config.yaml
num_hidden_layers: 10
hidden_size: 160
num_attention_heads: 5
num_key_value_heads: 5
head_dim: 32
intermediate_size: 448
vocab_size: 2048
hidden_act: "geglu"
norm: "rmsnorm"
norm_place: "peri"
norm_eps: 1e-06
positions: "rope"
rope_theta: 10000.0
rope_fraction: 0.5
qk_norm: false
attn_scale: 0.177
bias: "none"
tie_word_embeddings: true
parallel_block: false
extras: ["capped logits"]
init: "normal"
init_std_qkv: 0.0625
init_std_o: 0.014
init_std_up: 0.0625
init_std_down: 0.00835
optimizer: "muon"
learning_rate: 0.00522
beta1: 0.9
weight_decay: 0.039
lr_head: 0.00754
max_grad_norm: 2.0
warmup_steps: 200
schedule: "wsd"
decay_fraction: 0.891
decay_shape: "square"
final_lr_fraction: 0.0
batch_tokens: 8192
max_seq_len: 768
doc_mask: true
train_tokens: 112400000
max_steps: 13721
dataset: "wikipedia_en"
MLP neurons of a small language model. Each row is named by its layer, matrix (gate and up: input weights) and neuron, and shows model dimensions 32-127. Each number is 500 + 25 x the weight over its row's rms, rounded and kept within 0 to 999. Numbers have three digits each. A neuron's up and down rows have the sign that makes its largest values positive.
Before each neuron's rows, "fires on" lists the tokens most often at its 100 highest values on Wikipedia text that the model never trained on.

fires on: ",", ";", ":", " |"
L4.gate155:526518538528510466528537455514547504497498482537508502465516491504502537479542502509462495510473497530551491510501492488463484524488506493535529493503524455490494501469489538527492501558515539502480530500482482480509521522534503459497501485517475504521527473505442483457500524437467444437
L4.up155:519481514524535507472502538523461491492535499503532546482514506464545477490517474462527537529481509547525476490492529510472537485449507488493508516489456449475499527504442473490535494525487514515475510505491491500483518528495500467492487494461517488498507539455467459499504502505467547499

fires on: "s", " ", "do"
L4.gate435:531533502504516458479519505480463512528481513530483453510497478484505476510458469470483479494515520475526519462530521457479490513509508503484519510489480477499446490482459537506490468462462553518502469501520521497489500465486488521485501475532516467506533499499444512537550524524514522502
L4.up435:522489479483511474470485499507485508480496520463528487501500527493514510459509505520496510502519476484459524524527480519519491489507542482503477520468485540479528515543457494478467433495490500497524494526482521473515481518486469472515485482481505485458502491441499526522540462470526537470

fires on: " =", "ef", "s", "est", " |", "ab"
L4.gate152:513528470507531487501501520478493490527493486505549496499541469513547513476489493524499498478535469505519526499513477497463479511470502493536555476498504484499487491518521477516512565472517475479485464527519473463483487490519493527517487502454518531476516491474553488464448484513511487512
L4.up152:455472513494527505475498491504498491502500474503537529514572475515531510504514520478511475482490472507539515518479517526473499511486524520484504469497521450565469476468479487465509527457498497482526468493492502510494501501481500530513514513500527494508509519515524498488500533464472493478

fires on: "s"
L2.gate89:547546504476538503486551490505502501467517543473555495513518485526499481530471544544488521474490503502507501503520509498503504511470518502521490531489485518512494492497492503498472525519517439485526492511530524505478497507522529502518493475467494459480491506533502522483508502441539504548
L2.up89:533511498471501512500536497515459507478504508456513500500490506503489457508495519508506494511495525485504469491491472534465505510494565510518543477484488472553453522469528537472534552518507508456494526506508515526504482545506510502471495495516513485448516514533475508514510504456459470516

fires on: " and", "ed", "ic", "ical", "ted", "s"
L4.gate370:503521495481469516483552470509521484518471487499499471511486535489497495476513508505455502517518471467545495542486524441505526500505519509494518506511533529488514452493490519543479506478515467518462491475556555480528475499500500461529550545461469511484532460511519519508506488466510485512
L4.up370:474504544517478487488476498485531506459504493514522519509492502501507490479470519494476478543522507546484490494468504516493510522522490506482553505497501500515459486493496515460454522513485521470484546510518489509466474529521493478505494493519472485498495534544477451488521506480452451473

fires on: "-", " as", "n", "s", "ot"
L5.gate91:480537513501527496505503472502508484492454466535503507462504480517475522519482447537541525489480503542519498474522502451461503513501481530478503456484543484523515474487473512549474515459507530497522510495500519524536509538512497489492480504537508497513532512586506497473484509494502457547
L5.up91:460463507506505466541478491511482482511479489469551527467483521481543535505492498514473541507490496487515495461558519482478491470531517486518501508536507457508523470500468482489473466479478541473477519490503477518497492497471493494547515472547492528492510485497476487506509529501508528498

fires on: " se", "ju", "vo", " h", "E"
L5.gate316:443462498483537506458514468480476485526470529514488511503476518468556514504512496523538510493506425528485480503465502482487529520468523500495484510490420464520517521504521506506511479506452489498541513518504497487508502493541489497470536518463482488489493493514519528488502469529533531491
L5.up316:465436469472555481497519504485458495507513549495451524484475491495550518501479494502486480470493460466469504502526517461482505507517532528506505544487456511521520532472506464461493462490516473541523531526485477503480488450484504509489516494493493486534452481501521519471483473488472493473

fires on: ".", "-", " season", " title", " Se", " week"
L4.gate185:555537516447493493489501492521429486484497519483516531495486471487506511493487534443484474516498497466500527516480513487498465495540527483458515501505510526465490559487457486503497540550472476519503516491500569521465528468479504510464479474529471473485507503497511512557494490515517500507
L4.up185:545486552488535485471506530561489519469507489470482508511537505500482492514452525511505534515499498523520550519460489464532522505521521489498502495499525549478483516509464493474506516500466507525467514496550502495528531519467496530482483523502497477504468519496528541501485486515508507533

fires on: " |", "s"
L4.gate83:474531519482522504520509466540540497510460490514473460502535491470453510500507501501492513486460477545536496494489475536475539512498535531510453510492502522468456500521481543525505516550449528501495490500466526501519463542502491504463483469496485470513549516509515543496516510480500469487
L4.up83:505475481530559497512486494510452547534528508454476522484508518493499533461507500488492479502489471510481495469479528537492476500524510481471445533496503484504520506499512524464459464517484530511469513480496501545460464509497501494523494526534524501506522518460488487511520469490484528478

fires on: "s", "n", "k", "el", "is"
L5.gate161:485525473471473519518517528507512531495474489490514523500457536523507456504516502507520508512523487553508474482493458463426492532483478536488486517539514527531464477529491559530471548505466488506482514515488517492550530506507441478477503513524502455471503466517524515493476522480491538504
L5.up161:474514513481522518480483462527461503547507522498501479491520511499508495518509488441482496486491485508473538463484477484477534518504545504533449519486501492533486485545479479553494500504461457478498496471488559504498481507536524478503501518535495492506491511508485471502493460484517474505

fires on: "com", "e", "om", "up", "off", "s"
L4.gate277:515462481476485540523510445465498484509508507478516511489574516551483517543425522514502504466503503481494474533493469509471490516562494493505500520504472466474527485515502500503511499506512478482514495508548515496474493497501569522538508529533473480460468452509489500513504503508523543501
L4.up277:494524477477485486496459530522492547512446508482528521517501509510474536488476499508520521562503525519455463498475497552469478489443527483474498507496467506494512515464535467526518505455499505502463540485512529471498513512547499470483470489509499465502536522457462551495463496505506538473

fires on: " University", " education", " program", " ==", " services", " war"
L2.gate372:535497503484514487479505505509500516552531496488498461536518454523549507530470500491487468519532540504486529539494502472529486477517506481492492480475541528545471537531481553504507500506495459449538493516482505498510495505406481515516539492519493522454502506513521510477461516517472506482
L2.up372:456461521541544495462517500496497492497499535466501474511457544412486517522491526474493497495489506525471490513479525540464515462496533523494517515531479504480484491515492500513527471483505466513502525528480477515527570492493551456516506510486533499525480489490512523528517449505477534534